MLP neurons of a small language model. Each row is named by its layer, matrix (down: output weights) and neuron, and shows model dimensions 128-255. Each number is 200 + 40 x the weight over its row's rms, rounded and kept within 0 to 999.
After each neuron's rows, "fires before" lists the tokens most often just after its 100 highest values on Wikipedia text that the model never trained on. A number after a token or word is its count.

L2.down504,185,173,239,210,250,247,197,188,220,240,156,167,263,177,204,301,240,206,227,204,192,199,205,161,172,155,134,256,190,221,213,230,165,198,229,227,186,161,194,307,206,105,222,243,234,268,203,223,203,292,168,136,199,96,178,216,217,193,160,242,206,184,218,200,223,269,168,268,203,203,201,173,180,184,192,204,275,211,136,201,218,225,194,215,216,273,197,157,256,224,154,175,205,144,210,217,207,201,226,79,192,229,178,224,197,234,268,188,168,165,137,174,218,118,215,189,251,170,220,169,283,229,208,232,177,251,214,156
fires before: "out" 22, "s" 11, "le" 7, "ov" 7, "el" 5, "il" 4

L5.down270,223,251,231,228,245,204,210,173,207,148,175,192,225,164,233,132,200,195,193,200,195,218,185,203,169,225,111,141,220,221,177,207,225,234,219,210,192,189,214,269,185,194,211,158,209,265,229,189,235,160,219,219,183,142,189,226,247,264,182,270,237,240,268,251,214,148,190,128,170,238,223,203,208,266,212,276,177,237,223,278,201,175,185,296,235,193,144,172,182,191,240,101,206,140,160,207,139,202,191,166,258,231,226,203,225,165,186,229,260,152,281,182,176,212,187,216,211,212,145,269,218,214,193,151,241,170,190,151
fires before: "\n" 42, "\n\n" 26, " |" 19, "==" 5

L11.down648,249,218,183,119,198,221,251,217,200,219,249,211,221,201,171,168,196,190,163,235,222,203,185,191,114,247,154,166,223,186,154,211,205,245,213,235,205,269,172,230,229,211,270,196,175,194,239,241,193,175,91,173,153,219,162,243,226,249,281,261,218,201,143,198,180,222,158,171,200,195,150,183,192,239,174,187,189,141,229,174,167,192,212,202,178,182,188,270,165,186,201,233,191,167,222,172,208,127,191,162,224,150,250,221,214,187,287,117,218,117,248,215,218,191,222,203,119,214,196,248,228,165,183,212,191,202,225,236
fires before: "2" 56, "1" 33

L2.down465,221,222,214,276,184,206,215,200,271,187,240,171,161,195,208,180,158,164,249,236,153,232,177,246,215,214,216,177,185,227,276,167,244,262,95,202,255,187,261,148,198,260,193,247,211,174,225,214,206,193,231,226,203,213,211,192,150,266,271,240,59,274,193,237,298,211,114,147,154,170,202,215,183,192,260,230,218,158,148,198,213,102,193,220,194,196,185,218,224,106,239,226,164,118,144,166,155,215,194,196,170,231,185,212,225,217,221,154,230,179,138,152,129,191,215,196,176,160,237,207,123,244,224,200,182,168,196,215
fires before: " (" 22, " " 21, "ation" 7, ":" 5, " A" 5, "." 4

L5.down1021,161,249,300,178,245,149,183,198,235,217,222,178,188,242,268,164,203,167,129,151,152,150,140,195,167,233,239,153,208,262,116,211,228,221,193,177,166,184,230,171,143,101,203,129,218,223,273,189,141,268,163,154,152,166,166,256,262,238,245,198,165,219,204,171,235,217,237,246,157,193,183,170,231,259,170,163,30,209,223,231,235,196,239,303,186,231,167,221,200,259,178,230,171,134,249,174,283,198,245,211,235,143,208,170,173,171,202,300,169,234,173,192,186,197,163,174,227,264,145,131,123,271,182,173,193,221,220,187
fires before: " |" 42, " /" 5, "end" 4

L6.down497,243,230,251,230,191,170,200,214,125,212,162,177,237,159,268,192,174,232,165,189,223,225,243,220,148,161,201,194,221,218,179,156,263,140,264,209,262,203,219,259,191,160,140,188,181,205,183,219,203,200,158,230,243,208,231,229,197,155,247,204,186,263,197,189,228,201,257,235,184,199,214,243,188,191,191,235,294,190,255,225,184,166,171,140,220,182,240,226,222,244,186,167,219,199,195,260,261,94,229,205,205,136,168,220,185,233,152,204,146,199,194,214,181,135,192,172,153,197,260,238,210,204,196,194,211,126,203,162
fires before: "==" 32, "===" 12, "In" 7, "The" 6, "M" 6

L6.down907,169,237,184,269,221,290,194,206,175,265,199,222,237,178,270,212,256,195,221,233,141,153,150,273,193,256,204,197,259,245,177,200,182,182,240,264,144,202,171,181,233,192,188,165,215,185,175,225,220,188,47,146,139,200,192,204,186,200,234,170,190,234,175,182,188,144,185,126,163,148,240,214,160,146,159,262,197,199,169,161,156,267,83,175,127,141,190,237,199,241,213,206,222,167,213,169,228,147,201,179,155,186,228,174,140,269,193,175,149,165,252,201,219,172,314,180,170,153,153,213,228,251,259,147,251,209,220,159
fires before: "==" 29, "===" 11, "The" 7, "A" 7, "In" 6, "1" 5

L8.down258,156,200,123,152,206,197,253,213,181,146,211,175,146,206,131,181,183,249,209,220,276,177,224,213,146,165,186,235,125,198,183,141,132,207,116,195,222,287,231,231,197,268,136,263,234,153,174,153,200,243,256,200,192,211,123,203,187,239,299,231,186,127,228,210,242,220,176,191,224,187,247,154,123,170,242,189,205,204,195,180,217,179,202,165,144,176,171,173,225,177,260,200,286,131,200,158,157,265,163,208,197,218,211,220,204,186,190,152,210,178,216,245,299,154,219,193,229,203,213,179,140,168,168,204,190,239,81,264
fires before: "," 15, "." 15, " |" 14, " (" 6, " and" 6, " –" 5

L11.down89,134,168,271,203,158,190,249,176,136,150,186,204,170,277,191,250,213,167,207,221,225,212,203,139,159,169,190,166,189,256,191,142,193,193,254,193,112,205,209,179,192,243,164,198,228,189,226,207,165,212,228,225,287,213,207,200,120,188,138,187,197,214,203,251,227,261,248,164,110,162,275,164,280,149,209,198,323,238,218,229,279,247,245,170,179,251,255,165,168,199,99,225,173,209,235,240,189,190,203,192,129,225,276,203,230,223,176,177,239,215,213,209,224,223,172,174,197,86,205,221,170,140,220,201,183,217,146,148
fires before: "ed" 19, "es" 17, "ent" 7, "[" 5, "2" 4, "ous" 4

L3.down854,199,230,212,193,215,219,226,205,231,201,193,220,172,171,183,202,263,224,250,201,159,137,133,222,142,196,182,207,160,188,192,148,197,172,221,239,224,206,204,197,241,170,195,258,243,211,197,167,171,178,234,186,230,234,212,184,165,204,190,180,161,147,230,189,207,222,139,112,237,152,135,246,169,246,166,315,143,192,163,193,268,160,203,206,240,199,213,163,232,195,169,195,199,208,151,110,232,295,122,194,177,208,187,141,248,215,145,176,214,151,206,207,244,209,166,232,206,180,182,221,146,198,196,199,226,146,239,201
fires before: "\n" 29, "\n\n" 20, " " 9, "he" 5, "==" 4

L3.down555,254,229,197,232,305,123,143,262,254,106,176,201,224,197,158,244,196,189,154,208,214,200,168,282,219,177,172,184,250,170,216,156,200,229,222,190,241,247,216,210,217,172,205,194,166,206,214,199,187,164,198,176,175,182,238,187,221,265,154,220,145,174,205,184,192,170,177,188,190,224,236,260,136,188,205,119,186,200,228,180,233,217,198,134,220,200,188,154,177,212,273,208,223,225,227,208,255,198,179,239,239,185,200,243,235,193,170,198,264,288,102,219,268,224,113,210,261,245,211,231,192,207,196,142,131,194,162,177
fires before: "y" 19, "t" 13, "b" 12, "al" 7, "am" 5

L3.down765,211,254,182,220,211,234,197,185,163,165,177,247,261,176,194,171,168,278,202,170,128,193,198,216,227,95,236,114,197,171,230,93,260,206,202,198,211,193,213,247,258,146,168,243,218,245,183,258,169,211,221,211,191,200,237,232,154,223,184,250,187,163,244,210,242,149,189,164,179,192,197,205,203,199,243,236,78,195,165,191,226,194,157,277,218,167,140,152,202,177,203,187,257,120,151,125,245,282,146,160,199,234,218,165,237,230,179,191,244,162,230,240,198,190,146,246,210,200,263,201,202,188,190,208,238,156,162,218
fires before: "\n" 48, "\n\n" 48

L6.down920,207,198,216,254,189,214,177,198,244,168,182,234,172,139,306,159,269,226,213,168,100,191,160,159,254,122,182,164,138,130,216,179,209,163,171,231,176,205,227,259,137,278,186,216,227,157,208,239,147,162,161,154,242,203,171,164,160,131,212,176,169,139,174,195,184,239,126,171,161,169,126,147,207,135,167,236,141,187,162,182,263,159,223,234,284,220,158,198,181,210,208,228,234,234,203,184,177,234,170,195,258,229,232,260,300,145,149,210,199,187,137,244,194,192,255,171,237,171,268,250,256,233,173,217,255,202,217,256
fires before: "\n" 40, "\n\n" 27, " " 8

L5.down182,145,152,253,250,129,170,157,170,245,235,157,178,200,241,206,198,245,194,213,135,161,232,213,212,210,231,200,134,252,250,200,120,235,200,210,246,157,176,235,207,210,176,168,194,262,212,205,212,248,171,188,209,129,186,228,214,133,209,188,242,217,193,246,153,264,92,238,175,130,151,178,218,247,167,168,238,109,130,240,248,221,206,164,188,178,280,217,176,252,223,195,243,168,131,208,236,229,246,131,269,159,167,196,181,171,256,249,219,223,188,243,200,138,157,216,179,180,183,176,169,147,172,168,207,180,224,149,190
fires before: " |" 20, "ory" 13, "n" 11, "\n\n" 9, " ==" 4, " also" 4

L2.down812,212,235,163,142,228,219,180,235,161,201,204,256,193,207,182,224,207,202,240,247,276,191,164,176,143,256,177,199,249,149,165,210,84,210,188,234,181,184,240,256,167,266,261,209,218,189,290,170,174,188,131,221,175,171,258,202,234,183,179,163,258,169,194,208,239,211,158,248,200,184,223,144,170,200,210,179,289,184,210,174,179,182,165,202,133,244,178,196,268,259,135,168,274,246,210,240,262,240,213,154,190,118,220,215,136,217,292,257,145,215,194,172,216,202,233,134,206,220,168,202,205,205,203,217,208,163,208,144
fires before: "out" 20, "b" 8, "le" 7, "ov" 6, "m" 5, "n" 5

L11.down847,152,205,185,209,209,226,265,198,223,187,167,255,205,136,210,230,233,192,184,156,161,155,233,210,211,231,217,243,193,217,119,237,178,242,188,184,235,198,230,189,210,140,247,209,216,165,189,210,160,281,148,263,279,187,185,280,299,181,153,180,123,167,171,112,161,165,203,240,179,175,199,172,207,198,159,188,227,220,216,253,146,195,258,234,212,148,219,227,223,229,137,137,219,217,231,191,177,156,153,201,230,275,204,211,156,106,160,256,218,228,221,195,242,206,242,205,248,161,273,140,202,233,166,214,237,201,206,250
fires before: "ing" 22, "ed" 19, "es" 15, "en" 10, "e" 6

L6.down232,166,200,244,187,187,144,269,182,149,129,193,199,208,199,210,171,227,155,233,240,190,86,216,298,227,131,209,179,156,215,164,134,179,174,185,154,218,150,126,260,184,143,274,289,226,210,304,196,240,230,213,215,130,231,194,148,284,217,195,135,255,241,174,154,178,205,180,152,202,181,243,230,172,197,216,193,187,186,221,174,226,118,205,244,135,219,171,157,216,222,227,280,181,260,248,180,222,181,210,243,140,279,223,205,219,193,167,201,116,142,156,215,198,210,281,236,186,264,175,195,229,121,215,200,206,223,192,166
fires before: "s" 45, "o" 7, "k" 7, "v" 5

L6.down781,241,171,287,203,250,233,136,158,236,209,138,186,213,264,259,191,228,209,203,145,249,238,159,210,164,172,227,194,192,230,236,230,250,238,144,195,182,227,247,164,132,165,219,133,259,242,127,181,218,189,216,186,236,190,212,148,160,118,201,214,252,215,252,173,225,120,194,139,151,196,187,198,220,219,174,163,326,264,198,197,180,209,193,183,172,174,167,212,165,283,195,175,196,196,116,153,167,178,291,201,279,109,236,223,154,263,183,227,196,197,211,232,147,181,219,220,187,242,231,184,209,238,138,173,206,204,200,171
fires before: "==" 33, "===" 11, "M" 6, "The" 6, "A" 6, "In" 6

L2.down733,139,178,223,152,219,228,224,202,273,215,186,229,169,159,188,174,236,236,213,194,238,226,107,147,219,235,178,180,199,123,201,148,256,169,115,238,223,196,156,172,203,279,174,232,244,197,189,258,211,230,210,235,219,176,227,185,155,201,148,214,182,122,278,199,177,150,179,147,219,195,198,221,232,220,227,277,247,218,177,179,236,240,170,232,220,152,159,186,138,226,219,206,224,151,240,213,261,216,225,157,249,145,227,137,217,179,218,213,169,227,230,203,172,142,169,232,219,208,179,200,176,190,221,194,198,179,157,219
fires before: "\n" 61, "\n\n" 36

L5.down721,197,235,238,141,147,170,181,225,251,174,171,205,240,262,208,179,200,226,196,169,219,281,228,211,238,172,259,146,185,212,121,243,189,181,184,231,202,197,255,296,199,178,114,166,264,222,233,213,192,227,133,195,146,134,175,236,220,216,173,147,173,114,194,176,233,177,273,189,226,215,212,174,215,236,180,249,163,265,155,148,192,243,197,171,217,214,191,190,281,218,186,206,161,192,161,108,174,232,166,193,221,262,208,260,200,197,116,289,268,188,203,119,203,211,223,164,201,243,216,78,184,189,240,209,200,233,171,181
fires before: " |" 18, "==" 12, "at" 10, "end" 7, " ==" 6

L2.down880,157,222,192,151,158,235,247,105,217,225,213,212,163,152,168,297,130,203,167,171,169,160,234,173,228,231,191,172,230,217,237,301,216,197,152,173,220,148,138,205,192,194,211,192,200,225,220,231,189,299,208,187,262,260,215,202,196,234,269,178,187,179,181,165,242,133,211,264,236,253,188,169,243,142,190,188,150,225,168,205,194,191,230,146,204,164,232,256,243,205,204,201,113,259,213,184,206,206,201,202,164,250,145,188,220,130,168,264,236,194,177,184,220,238,201,227,190,121,260,187,151,168,125,196,236,139,227,202
fires before: "er" 17, "es" 12, "ed" 11, "y" 10, "ation" 8, "ell" 7

L2.down455,174,212,169,152,142,176,154,187,196,162,169,206,219,231,240,272,213,210,177,201,199,179,146,147,213,218,252,221,212,261,152,256,214,213,83,218,190,168,191,195,186,153,240,219,126,190,259,201,179,140,281,226,217,102,246,162,185,149,178,213,192,163,201,259,178,172,224,213,174,160,226,274,198,185,176,185,316,236,180,156,221,193,142,189,206,198,185,193,151,260,191,246,191,166,210,190,183,210,176,220,156,242,196,227,194,266,186,220,223,267,220,227,202,225,211,218,252,190,264,228,212,155,291,264,190,282,216,199
fires before: "al" 15, "ents" 9, "ent" 8, "id" 8, "en" 8, "es" 7